{"n_head": 2, "n_kv_head": 2, "attn_scale": 0.0884, "init_std_qkv": 0.0161, "lr_mult_down": 0.7, "schedule": "wsd"}
MLP neurons of a small language model. Each row is named by its layer, matrix (down: output weights) and neuron, and shows model dimensions 0-127. Each number is 128 + 32 x the weight over its row's rms, rounded and kept within 0 to 255. Numbers have three digits each.
A block is one neuron, or neurons of one layer that tend to fire together. After each block is what it responds to, as a language model described it from the Wikipedia text at the highest values.

L3.down560:131124155165175121104075114107082156142158096147147140159153089156153162114045113082123156113141124105139109158115102134177164139157126104080109109090146117124165119128105115150143139179133089082169160155119197108103195102111168087159128179085104117179161134167186139142109135102085125118133165089165113159063145125126105164160125097188077043129116177133136155155127113123131120097087
L3.down766:096099125145139167157121142099100088151075206105164098128167157143114104119116156143150071184120081073115121129112149164083134152136148187132105160147140136135142139059146129147077088088131149167080101193158185136118036079126137152177127063134092102147101101079174102083149120055158118161133175098135144154153151105155090141111151119187113171117142107141143093121103096111148084138091
Description: Closing quotes, parentheticals

L7.down17:152126121097166121111090119130149076143090126152149134075168202140111140071178090144129040151142072120083121090169164118102125110103112095110119135084115147138099160131155147158087181109077183145160128106095157089150154123137127120133111193055120105123130151192078114135095114123109096091103098118143107103112151133112116178127173128161076124113119141177144130137142115079137102158131
L7.down242:142202112098127139106182144145131071149116148095129127115110145182115080092139151122160071083096194119124148109186112090102191088131086089145125186175098068111111155162150148111168121104073161096120125099143096128147164128167112128050150117129171094127127059160153064137106139131164110149131158168141101152095112126150151124204094126090112155162128115075192124115123114129169118118129
L7.down301:090194119111149125166114148177160133056077122095137096176131115169158126149120165176149137081116132147140118140132139120124161091118114105179140094125128070068137130133146102118137113130104150049140166136148176158176144062150103107080151116116193143055118102164136127152105244160183149137124107117172136117141126094151173116069119134097129087163152109084113149092126142135087084133115
L7.down502:116131130150119140132083170085180103110142203188151118150190120148188105137112111048125124141190157083120125154137120115102125104118102095132183160117156071095074145121144102128128157095070094205118118108103117134097111145169122112174147073118198144145115164201129146116100207164099170118125118169141132098099169131143157172164177121080140097130091174111093144098125119138108123099148
L7.down777:168110127144176080114128069130176107216144148093124106183091150137103040165120155131165150081117147091183069119123163168127148114125099106152144116095112173169096162091083137090087110091130155114135103125097142112098142141102137180146115124172130105172114064109095131110098148118102162136218074146122098145159131173142145109123104118142099123143137123146134142103069091114153144098082
L7.down824:125177113126179097145118073172161141106074153130115149133165137122155076176123119135155141113171130131144148159148131153120149073131117070130131119119121151135097086105087152107113145101115162129137102125106143096146133108167170164115138136038180160106114131119228164134081110172160120154170136105187104130101149145111152105141090152094146162105107102142102117092134118116162108110169
L7.down865:142137124164104162155147120134134146141073159161058129079137195144171064135168188100156064140178145145174056139087158180151173135085053080172125081140116150106217142138121101164115153128148117120148094036128101150112140079138096131116182097146120140140155141106203121077149123136163111107167088115110113108090148123123149088095170106120063170103047093116143134087109169109089148150136
L7.down916:171096120143157052181112072193093134093173122158151128124144069132121150094154141128135144104164107130111148140195110128109192161157075164160111119139222112134137137099134101149180169126140112177157127090133123125168106101066112069126202097111088118120121136166180097115093140225165093115115120134125156135111159133110138214075140124142150095155145143069147099135177155183072134117161
Description: Detached space before word

L5.down106:196149140110065117152131093078102172147138108119119104137111138124130090153150117146079151128155139148173141141117095131102109161147131076141125174090114143101128187107155091172112166162153128152152173083114071105104124148126113137145141113127075145107156093120119096150134112125163098162110150128142131095070112127130152133100165044109183114074100150132108038120156114140184116192168
L5.down393:113132117167134130132141092121180123169125152134126124093062153146118130182166141087111065155116100136155111157138181117138101184143133117093107050143041109134103099138103066144072112130152174104111114121061177123134117078114129139150187109216122127114100133153097097141166142132124145105105159143136104126169107062132165130105143109085104104138182135176104146122098075104136134132116
L5.down811:101179079138130100137064112100186176126185148148116104148154150186161147173177162066114139175114120167155082130197102153112157124065115168150135136081112162117079079111105057114115142145112111035133194127138137122114167161145074125102124203085058077143133146143162116149155172123106140127120191164162125107133144117137138213122151148120110094130131130104138113156126123063123102188100
L5.down822:126125138145132119105150133127123122173101059182079145114176142187120067126175150151168133157115123142127146101066190117124112120161137179130140117139141083058136167087082084179098092125174148155154140116132140132138139111165128115082171094098135131093118131120084126098156161113135086122124168138129144100105143128134119184100111130082107134183148099152175104108151124124137116196140
Description: Standalone space after "the"

L7.down117:076168098082185130094078098062123138105162111129169162169154128102125154162120150100127133104109114074126080142171118151165091082134056179115117186073150191144143106200133155141124126055104137156112164141139206101143136128098093172132167143119122153151147089133168134142157123189091101166176134137107139131147183137138096080131184131149120100116127100103086115160147117099109107149153
L7.down261:104169160113123199145103122130145163102098180147130114182181156137088165156176109116162066128155085100130117156125105135123102072133141087154143143093125098126175121120145132138140144149125114106116170082174169121186121132078113181144120133149117126086117113160149144110055146093153134120122109172128190160126141164129143150131131183152129136132115124133153126158183127123092183139093
L7.down305:088176094196115148098156119143135142173089155086105186146175095128093062168128133090162100114149115116118125157205160102202147131116074074105157128084055138145104125070137124195178125157159123137187137098073117189097074130120159112115100156102086103116133101138108120129114113213164131112093123123070162141158114133144116159169151125144124110069137128117088116128115142180096114134110
L7.down339:084157113056092117119087154154168118166146170145129126059174100170138110127155113104125108178118114100139136185125151075042137148130132145148119103095070148158157154112075180099115112102122094156130132153166114095168189063100181102141138144129124091144134174124166142092207103129158168086168174068199154146141146118123166141098154127066080114097095102101141168117145124090147197070120
L7.down411:177155079097153167144123128136142102096133092142160151094165104115095094137118122114123147088139106126104076101138122111155157128123139099111107122072111116127145117075164134130144090127109127047162105104170160089134104105125078035145154109104194137142114161139159100110134098171139173112183152177218184132163087161155212125024138150126135119119075113055203081136096155138096109138165
L7.down498:148104143173177097121171085156136125127155141148135145154142158131109148123104154142085092067122172127140091073165150093130138117188150149087141155107219160093145141183119132141113116099048146082164137124175140102166118074175113073111165165098097110104103046146126112085119186123129086109083143126049079116117162144160153103120129117149163100155158130141094144090116080101153129138165
L7.down635:196110153144115141144197144075206130110077184087147178134203108182129137151169103072101110103119133142104156152123128123181105055126104137087119119102124073118139136120136185130128089138125149100094158133160110146072117100108155111179119133192118138131130121051157079201138165139122147156117096154080162132129081168130086092174123125112103134098186109064172128126103152120132113115098
L7.down899:146170166119165107146160172176112101082129140082169089116124131153181119127123184069184197083097164116149130146175094113069108116143155106068096146131119140078136105117114139156164109115128128046125113088183149141121202119161142132072153102151119068155135144093085150102143158114138171146149187094088092080161102058177132137127184068157134119102145104153123138118115168153143149110214
Description: Word-initial fragment pieces

L7.down41:082089157103138135146116143088112110145089100104109096069140145135071130125085158167089124172126132170133127099152168148110101061183064160130074134055119132143149092170169099156113102081135123132080101121091119089129096061132123160148108144098095166089132155150054149104162183116175145101092088084119182170098144110110090121085160139129225112137150183109080118122147160104086148090092
L7.down126:174117069141144127124109173128163109111164105188100148143172140164116118152111052113101134125159163147116085124103133158125119118115151137120106150143225118147128111113110111138187010084155093158123142140070144096118159086119157146148163112178100094157139125122102113154114142126105114148109086172126095141122046123119089140173176167196149170076060142119151128075124149162129098121136
L7.down575:125083105118136098106195125110166128075127094095097163135084170075126167106144089109158148131076121098165118178134130111134140159134146244133105130133113115130116139098119108075138085086114104197105135137134125189086108116136112106131133178119132111070098079094129125138105197121155174167125100070110170097182083114102115180165143079209109192134130141136115158095142149085157075165125
L7.down587:088117127112145135155048105104102107141139122131141144116120158127113190102107055105107088152117113127162061077089128142102123096102127111139199081201106158151121093095154099133110165141118064128140174177143142130171135143142134106059054172092107093121113131153161142094114113191160127100119100198168152171097092134130152168064137162142081112155112082154147132191105117192105157107141
L7.down790:145130132162130134135178083116123139098181105160117150115123138140138148188117171109097164122098127128152129074088112175069099145166128132130115132128191142064185182107128161128127132138127131072040104091168174101104104066099089099083163118110154161108113127139095167183122141068143153135072121149139150096120127137104113122092157110118131185087105095160184149127121108093099130177122
L7.down793:139131122063138131107169108111131119125136195100149149186082129155172148059052161118097080152141134140059156143137135103136186126106069153160100142163153131090107090087136144118136092078072122086106142136128167109181107114103123125142075146101121139143098159119134158123143064168130162093156165104153122182122094143151090134162144111150147116097160137153129176146134165133144124153176
L7.down861:071151113132147143054056093107086157180148105093127149099187162120105088133130137090124114150101097180140083179120106126118134139112134191171128173155116098134142122117171159116143138135189098108126099121126132125038153076141100087116117107151111089101092094094072163159184196106202084111118115117131193109166079103133176130084113100148118201107167103170126185136135175095125117172148
L7.down909:157131129100128133123157112132159117085136208176152195149142169045095133151162113169138128155109057132091117104100193155071218133122143155110107130112155068151152085071138120114145102146126100129048103098152095131068131055146087094161146178089158170136088089110168192094140163093098152144167081146222158146183104100179084116163141102161116186147103114146078084122104102101110117171120
Description: Infinitive "to" after verbs

L3.down839:119104146110063100170172120106032085084144131112096152160108133072169101110131150100137135098125127135170167139113144118130170152141147126124100129075155169113113087110121080099112127117128102125134124065107125113160148177199160143164104116106171106137156126092100104154188156128109120119123104150152162043097103141118115131156122112089124113089149164140134124082104119167201190151156
L3.down863:134067128143117099124111129124139132164166147091120142194169112050155082103119127115136110185127131108081142095160136123115116161120098156151195116103157167125109118128090094109163108097205140131071151115208104140137120174114126185117112107100153101126129121167139191135193121041107164083130052131109132143151140219138147115124115101114146072088180166107111151123209121094163118131066
Description: Opening word-piece fragments

L5.down287:113106179126156157129109160092108070117141092122059161159152102165087122145116097145127153109118127124151099088110121110124109098140134069138178133156073137175086126079147113176147114132134135211082141108081140067124129098059135103098173135109149114122148136152124092121106168108120111086131082151087106181105173218090126178186097168105133145142152141124104098152090140206119130155089
L5.down947:112169077161090166123109159091133139102152160149075106123152059148135136166149185136122157135163144145122130152186116119206149094174107060129130125179128144112201087143128118176095157112062077089112132155106146151099068168117148102131179141147103153113161149169118214118083109170173109177063053113124086122124161138111168106159121095132130184091112140148108158124064158114152171105086
L5.down975:145110126097149081095153125087152078114158141165094144131161153169217175190141112135098136078172140132153146131158083103127085076057112142139115047149121088135074103101155103151129148118147158146106121142054170139143094080080132140114161112098112171139137144125185118152131107137112128133168128148107079140096143113153116156168054160140168117119107113145140110139117106185136148123135
L5.down1009:143109110121172133123187116140142097138135126127132120140146139187151111159137120151116094160080171143146064123195197095153136202162146105111116127124130133190109218132091079156185088088127217183109160123067138165151164067114116147090143101099122127106156136158148164127118125140071130161143151115135067087167089139110139090116132113129105112094168181075031108153134115136117128049095
Description: Openers before quoted terms

L7.down449:120203107128169160103104156052145128123172083142174066078154139135114116201124159098130121130090157159145107151159119134125128106160098099098179115164132079129108123174163187133128155153079124103154131100136124163072132085084148102092086159112167164184141131148172131100135116119150115079084070133129123122081152119112157091068125174086141059123137087164161123089124105142150160126110
L7.down507:082200122147147109133178119196116091101135097145132113094143107083189135212151130121177176132140142171078126137119069119129132144108096109147146129129150144149085115154070126146162160176133097142131162150090103090105103159122121147129141084067119110151132141188207119182122123128116225090079119088142093147156110138153162170151136112068149090089097156136122111109097050116114142114150
L7.down545:183155126102125132142062103131180119144170122159129102155177110148203115134155138101107119084097125132118111193122113155157096084153098141164139118147158034129159127073142149152130131110116151134101123115103159078118150064094141102159163129117175164134125105114097137136162116081102192141113073171137119125094078110131109163174106161135100236132148131154177142117132099126195145116152
L7.down585:163082108122133089136066163162116098145177075102110166102122087096163075110134132085103102123143163113156148146102124120168098115139149158136096121084103158123154160174166176151151131136127127151160149150187059057137092095115125100088148140079078100166120067099068130167156081137166192132076103189100160115089127122153155151116203147072115162104139077166149113131101135130178097067121
L7.down605:122119106127177089180110092124147099132141108112125152025123151157118134136084100178151158151119138085129129106110162126071105155098104140156123159099106131101102035109206104095126109092148118084109103148177129168146141072090118157127167107117143162103149135131102096139075120108194131107131051088113135116117133130100202164078167164185130134152107124121200154082104023146109143108140
L7.down740:122108094126141123134077084121117098140179115137073130171095099126150159103144131071084102093106135098158133084153134176112128112130115103138125083139136103120110166111128106129225169110132146191154142084098128176156207105090175141102146123073184145106145147148089155102078065111101129177135130109183115191098116176144088096113138111132138158142116125157154198182101107109146151166187
L7.down910:106115113150143153090107091141088114138086127159181158133091118165127177141103086146152057126071124193144152107139190169134134094126113171110147163135098105087146115179126081148119113102103084106136159153160110109125134079115140118169126176013152106094129056202173140133118117082149130132049059122129103104174090118115111156191145094159053163115134182160128160154124101120157120114140
L7.down924:139152117085108157202154129106086137147115140084184164155149133119132155159144107069107102145143087209170084127086125177155174126173094137153155167113201132094126110104135161159121101156144140102116129091080168171090128095144092071121149118084114099088084155166128131158156153099076069158084130140155115156104056132136104169179118110120063161081136163100111067127156052149083184139140
Description: Adjective-final word pieces

L7.down211:103105110120108087140140081044087166122169071146145096150056107142117186100140149076160108103104131067173128139114080103141143135120156128161123152124185171134113162137187100117134150167123113106108127086108191177127097078149115158164092171118125098155094158116116050177098149110138124180123127123166149156167141123116146146148088134106100123166102157170090081136139158124164174123145
L7.down283:155103099134178100097155096093136162106127116160142129115126163128098091080142151122156195089109110063125121213089132205109182123129150076125170137136134127164179155164104117133093191098158149134173193104155152139172180148152132067103142111175163161102158097130133134132122131122117122094164132195137120181119166103137165098149138125108106119152185138108105074120121130083067106120176
L7.down394:108162103072093151165104068151157154098122168125099107086108143142106137139156120152159154074124147169170171107082171142083160142058102134087161102160124180131097145124108117114155173131127144073125119202126068136142182128168121121123111140121107169154157105097129147083094090135130137187109149117153138089114084177094118129117097131125145108122092097131216159089121120119087094094097
L7.down472:107188123150161137147146083139069116116098128092090111145143081160096124159130169168179111170182077162154178061138092103173092098163196099133112123117127139101170140179112141125143166154151066087064112153131107094120144097132180153123098118082149148095142105075129070106149122144122122121120087118173095128150143246146167096132127162145122074138070123135164139119175134125189090155124
L7.down511:130134050053138165142060074165130141126129122114132069161103135119111101102131136128157074115118170111103100180077103218169123146082128086143166073141160085175138112127133134055114121107188152091116099116134074140128068175121178124116127099128163123068136149124133125198132128158227140131149157119125105147068139143141182138110070146108149128144111131129103124070114138119132101153176
L7.down718:135122156055131142149152107119128088108114133172120144136185154114123108110143102097109120125155081158213152152114153089154122137088126144185162124087174105155114109159056121129123166147135116105101120127106152107153114152132114101105052179078116189039132133129138167141145127125070149201161130083129142101159135153158094137137121095150106147080121189082154111143116122103166111126110
L7.down876:165174090131146200094130154109170148054097136212144127153153116141191117141200100144214148096131135154086126111154106181125176124172099109109154093098132071145123134178068136099102149075128110103131149045166147083153107100145141168076121133177166118058108113153119104125136165133154149109144157062137111144089151135120142117136118115090100120131144152144113119091102060117063067092092
L7.down880:099161133142150138206101126142167145172128113169107082137120119132117138120111151125121170076072174169135105134095115182120131125140038112102147161090109103109117076123065042178112149148140131123075146131128099158147124131101083089091125144182108120076175156178211170148174107114123173089102095110183100145097127144102196117109113098150089133134129136103086160082172132119120189134163
Description: Opening quote marks

L5.down267:124166110077122164133037102107084040110156141127130143127171162104139208141089078128124143137139123162144120171152175150111163126125081196157135112178146124150123116062129118131107149173119075103081161137172104134159151064125109089109149126064115143123096105134124157114100112087121129148066082141175077143114086123155126149125123123156146107102146096136112134125130114135135125176126
L5.down373:139131085174185130146104078177077153111130107171162167127100160121089104154137050155105101120105100098143112121143086113156106144071118170173134069147180179140162155047145056149133122151073113159155168134176136097140108107124158130100147155108102152114144144167113092128102121078135106121127129121148078178080082130187095105103107115121130099146095136159114140146078166105168094115135
L5.down489:154127153172177105182099095148101163168114110143141088031142120105118149154092116179116115106069157147193133112121115143177131135151088097165095127134077135107131136126123117146118116111131091191174150120077154089053084105102173139120155091116113138155172117172070122100120140111076071188068113136078165145159140086159173132105142124084101179141137158092188217131118109115085126109117
L5.down800:112092146171064118090106187116107136183142127112104159084114121097144126117099199131183114151172180165116162095136156123154196167175142145144099189116089121112205120122112171112159120116174147127155084083107145203081094137133093153154156124156137098088075136088103119178195158150143064123185172057075135124096126141133068205119154136123169141082087127139157086146169098125136121095104
Description: Verb inflection endings

L7.down189:174072131112184145178151083220137146110146112108100121143137136190185189105158152134145155093081118095088182111066090158141135127087122107156107135135147190109136078122141126147169131106133179120154087130107135182153155150149158139117121160134184160148166118157144101162133162128124112119092159112187140078131128119109103119154049158156076111083148152177120153124120095133173122144133
L7.down280:109161133116114089042059156124073133186100112211163086106131112154130160108175023136111148111138107125138164134135127097112158098101126138115133119144143145121133087109121143126113133133125186135157132091130208109110096115100154110176113111154122185146113123075183189183116143131114112141108165129119095074161123098097126124194145078119060113084076134156123112172107083124158137095148
L7.down326:105117086103137213128119158136097162145113086159135120128145144192125153104099132101081100142138195118201132189123130092073112103144152232162064137113137155153136096138070161107114130165109072138112127138185121151090108135088128089145155130109061105084142090173197124124112108169118177136164160156115145129184071103095074105133088167117104071121098103119098123131103099130085145097156
L7.down552:115118139146127177168085180106123110154138142100113117110187122146066112048094138161109141101114075110071153124163145153102150082066110111115167205150106119165169098085118157116110095110126116120158126078149162075080083112135122154145118182093148160120108236183155072176131163155151148141093125126121196122103097121094134149132131105161124100138119149110097136092100138119142129190123
L7.down714:118083138047143153155100141145116191064059156126119172193102147055172102087091101173145123098117164137142140073091137104121108143153146151070124154162123119097130155057106114153121135096170140093222164164177146111145136126127176173087175129139077131132094108073154126061134147174081133105105144149093088132109085107144077168193128157176165138112124117131101164098080124130157157092159
L7.down838:095161130133136118118108124144183153171140132050123129140122163164150075153145145127101113105119152116086122114136118046134095155169154130150078140161128142079117163177158078115089119087139149162135151067104082107125171177125164147169114200149119069136140122133155158166186132086131155120102156098128096152144096105183122137134175124132113133144154138082098143109100146108118142089116
L7.down955:094121154155123072153110123097123118112121067101082119094168160161119185150108167117159117092117141122110192115175155159153100156146159163027115156116130108123074169100109126092163135138102168167165150164124127137103134145129123176159103153089164154085121192104156194048085161127094135145127126171152145142080167130112152175115121141148136140107122126158108123114120126101114098139104
L7.down1008:128154166121111163116087078144111149150141081102120189160158169151142103098082148155134095166091085143166135136115132154087133118136115164097101095132092153116078141153136104135100153171129114119121172149173163127120093169155154219102085131155124165116132138161188086128132083073052164090147126159176114116136103089129114168064156134145145086142131106111179109132121193087116090077084
Description: Word-initial consonant cluster fragments

L5.down93:109152125150096097078101101147174146149070155179094148132104177144126080097171163119164110186082077078088098141132116115131136213139124174168143058173098136159172096084108107123140118093111085082130063151107135101130139094143166077176111144183119124102089184120139147108124163145169127140121198096182154142106077134119162168130105128135128064103139110113140089123180138108136112162048
L5.down211:135091126068165091135115175140146157132169142145128104100164102110142153116125110113119146117139145141129129141133144106127165109102143135134157130127093108135141126135106118146194078137144108109135150103135103152195118138109095158164111183151156090098153102126143090131123152165114146111147101097119117110163110156118146155139138121090084185090230148127114163101087140103144145179184
L5.down534:134071151186150190109122099145186106142173155118120126126135166107129127080162170128116158102117120124131127158139150173161082136084126180150122148142146153119163115155106135094159103125072136119168099142169128087151126109132090124163128162106111125096110129134083095150154121039121190155147138131154164158104068117196162167077200201101113166129110176091158155122127190172148085175080
L5.down919:080167164091110160117163160181103128097116175222085124167166121116076172079160114141121141084150135139113138154081132113129177139103121128123184210098079154096142106149132141142138095145136060104103069157123147128114147094214159133119140144119133079128103148104099127176156109124152099083106110154078128131058131084135100105141070133141161123113149119134171120113111078146117138116081
Description: Digits inside numbers

L3.down757:167159097138127080053132179110169125107101165134177131132185163146121138123113072136101153121124177130123127133179184057059123193162121102123140140038146139141146108163161158157127130153116106117082131111106135142145099156141120103184141128114081115157164120112111116078141116119123176144159125090133155111076158121182106170137096151169124090147102117182090165142143189136145101156144
L3.down904:152145112084134099061100069116183116102099130124147108138169122168143133169181083144176159129146095111155164155142132102107182182160090145176159117134153138183104136074140135105155091147145107073137153127124086080103085123155139115134132178142125129116123126142146114114093117104129108161061124142114129131123159134136141140149122190145089157092219160116124128083079198156110064163080
Description: Word-completing subword pieces

L3.down234:084080134149119168169119141167125150139142088167148168137142144121092158092096121154109120169155112131115114080126096089092166108149125091158069052099112117098146107168145106096075064045072089101147148168093081161163115175092174071140137110080152105149163113085150147119094150126109197132114099143155127095140137125113093087120088123181217126154064148193186125168145121138166130115122
L3.down756:132086090079181135158178074096148147111133122172161093050134101076104119077127160120177193108168155146178137153103109121106075123098105167109113051109189158134067151135177168101146092092139137167079151139147145158154120129135155100135158157131183192094134094156179155109132111177170168152135116100096140090077136100138091148147159112184169114157154122139094138128142086097145158063123
Description: Mid-word st/se/is fragments

L3.down389:224095132115119063116122102085164146139176185096155091142168068114071086143073140120160079126137121113153095070155086130074132155164122083107156103125124134113116159156124191175163151162172116133108182097174150168155139128070132131216171128070075111164155100132105123103135055100139125125128155171105173058077126106170137199106101171116145166092115121154103092073160096121158102144089
L3.down557:113135159114167131134099043159175230110179134145105083112093092149064136136108116174121155112072142143183130197088117150129125155125063075109118123142177124163103118118078099151122179095133066123152137147135160119129142151113098083146165123088171135144110152089147137116134109071122179093161142165143136101153154074118130123068189170092145175136128186107075141145134141122079103153154
Description: Word-final suffix pieces

L5.down25:130153072143188119178157090112085135155146173124086097141140127147140127133102098145107137104132164171094122110158190161090081151119160147105093104158159120122106132100137100088124139143132089055176190161118133207181123128046109151169147188147059169187145138119079101141110091187125057128176134164113160120107114118054079128136174128079103136162087090183149089097120135092132118086121
L5.down50:132173147150118131103120155119161107076162100092166111107211117111169183155076126175091129103200107097125129099149107099132167138093121154129079093139170139166117095131089128167104180052117139185114136099141123067164145150086119065146148199113178113144138080089148175071141155090089132139178145153123169141149143133147106117107157093094175121155145160155089078086150109102103150096114
L5.down550:090152125138154121144106106074141099141135179136073045156197137089128184179111097121134125099136112159168104130160183174103134187136103097123105131127123104171106154169131141135116164143127119142083105108167128145110177102177140110143133114168078129109156086099132102110200161195159141095173104111114129094125206086125089117165148114141149073133097166087138144149121148147102122129138
L5.down642:107111126152110099134138162081098113132173123087124117128166073134196202099106183139148105125086152187178152101131113158101174201123149127134109169123095142192142121092119176112159126118157143051121122177123166097128116177117111114181095146099162120159070122129153126105162095169135160116125095102157192162136124199107102118053152101099145079080145168068120143147081164198077148143047
Description: Split-word continuation pieces

L7.down93:140156140144147118119147131115056127193138093075089119139135106129103151114122125090094129108141112076094108129145094218185192108186158124151142125128149121133170145097151129173164106175165184144096144076104121110134141112096119131096118097138132108083066117200120136145089112105142130147108101109088148186104093095146119129124101178125097132154154134072153119136143053150124154157092
L7.down362:134118138092149167120076175112161146139141095125160152117201165166076156080108145142085149116146135127125139119131101096143154140143115134105098190109127126140092121095073124138149184128134087164102116143156175133140173160119098191160120105117141083145116114134069107157152152046147086049112168173130138194091192161133083129132166191094118107123119173132098106062111142116087113182101
L7.down421:134149184150139107105119191067126183117125094094086026098129157146161127144148152149123097135167146145169115169097168139127096141131134131102191129173088123109117165121132129116147080086147144134155146177122150118156145149109193123037098135124147093174108147152084144111133093114155106156100118176084130151107135134162145120101155136151112155104083067092093136167105107152108139086093
L7.down562:139097107132089180132132175081125154176128179149192115139095124147124170131137137101167135111098183117116163147143082103176103149087114140117140160123112113134094087128134134145120152130100176099125089111125167105165160118197197163153122125141082086136161119085141094092141092117134184181147111075158141097170124188090124094107102128160152092094174105166069129150120173141113071143129
L7.down901:157182141132161081127134153137097159147141053189126155211105092120127134139118125076095147134113147168189118194132122132160093131106132118181152102153135142145145183045129217109139063090073080131171098110125156102098141125096152111150139156092153113146032133127135176189144071104118122095136156091144192099127132088115131194065113088038138149196107106082066089155131150071134060137088
L7.down952:146099160177148129082154101074087143152104123137070128110140157104161195159142129131090161151117175120129141142147111081139131140121069103076121139148185149115181135117100121092151122161077122118077148092127107102104095105102202156130170022077134177142142132106101138160154186148158102077107156071186113154158140075092159069137137182168122174134139129158153118128141163186095184162091
L7.down981:108187102115115100116178123198040157095078149080150151093083191150099224086098197165139153170125103158103120131119142084150155107070125095147131142136111129096145117089141120099124106111173114092138156185083131133091138115206077177118131114162170156137177119145107117116113071147118130067134191068121108114136103126092150109147161131129156153154140146076147120174098132114105134172161
L7.down987:069151116083137168080137103107124115146139105105118100166066122121137105101158127121088060139119061169191147101127086134175139092137076133151099154181091137124099113121122136130153152180161112123082097113184179166120154136079159143075143147111135148099120044073116153168156163027119145130096085081098112146124170124101100154129109056096138170142089115158207138149111116194161136152128
Description: Mid-word continuation fragments

L5.down9:074189141153160155105163121124136172109127116210113167138185166121160070112175112068130116125115086135115108188130133174123087167125137138125098110163115125060160124160114122085141118113156127160110163139138119161112085119097112124149142069116077040101125113119174145149119148088148125088087104129199089136144158077095139192159117131112159110164165135098089122190170140183082087113054
L5.down579:157128160103122173068196127126150170046129170135115134147161172092140149116093158188156186069175118103101119152093150154093113151128145129144119183098104117104140160138125089166141128155154125080065101156089139164138062092113159173057112106086072108109103114153234121149132162151124132153189102112113120148127155133158155139153115099216137122073078081163128092154105092087105131159060
L5.down673:115136184148135165139170135068149166104112100145176204066139127127172121148155072124139146140118092126111166163118117162112131122147176144123129174164151155094108096136181160136217135124076116115066108130129156178088144088139171135095104084168149133125117140158149157180162095147123097149191149133118119176167144134188130104122133144078142178129105120128116099157076103128130137124080
L5.down706:140134170162116166126123126098157171109098144159095086133190163104058199127162071123155122137118111147095150105097166179136119122099070136137158152148094148127104060133152116119176087039141121127095148076134125136144127073170150113108117110146162125114158114134138116136096150094135130146122163108141199125147147082099156174175086151118122171139107116180130096135110153065141165088098
Description: Word-initial d fragment

L5.down679:108136180081146086140111086105150102031121036084164089119117151081185142185066184106081120136152146140172207113110121176023147145182124093129128134151152109126101126115148101145101123140166131173137157087135102131140118119078094107112158134112156189151116095197163124103127141129039073099101089120183132100145140162147139171133112140092073150173140156171146114152141150199113161163121
L5.down681:133191125087128098150103117142100090151132165093141128172140123085173201165153148101120161090043104131123196082158181086133143116132156120078121127141135123108113155151137101120135140095106151132075109134130173123138143090146106123164181172122144206138129081151114110011079152141082074060128166150112149109153125175152115121147126132162106136172128129126139105131106140117060170140097
L5.down841:149125124094127071115135112098134096170126147057112067138175120106165153159141167138093167130144153188165131100149217119178129088178119112079135110109149117175148153182078163150122127058093148128110145143136133091155123075094118105147185099071111172113121054111161116129133137102074161117128151140135099096195111138121098090172141089140073160100148160124099136066045090078079148123146
L5.down994:098158116139173095090121067133132067125177115119196114073133141103212151127156102084132117158130115142127096147116134166116077181164124111128147175178133178136114140122104114093139136117153160118068114131236148169103142128094093153145129105100138148095180083090096137064141114146109125146109178169152188136163163130119172102138137117120099116098179158133084068106087106149119128118130
Description: Word-completing suffix pieces

L3.down44:130125202166137099158075137111111145085199143083143166131111121158168102117166108144134167140134131145160108131137110125117118178118062189099182107157142107120145118096114115132149109157112145118134183155124131098145097078129117141134072117139132155081115115114134173128108117079158145115135130164114089184157102146126106138112136165168133129136138156093148089105156091087092101226098
L3.down255:129154124142239163150096076113161136117135176085097106126145155153143045168151151148133116163090142163161154126156127125081129210090137121181149133119122097119147152184180131135147146121139200142140095132083131127116102152118045152122132114101081078114165109108152124123174118112162097065156179198136113130114090167153098122126156124102114147160113081104170110156118141119070113133107
Description: Space before numbers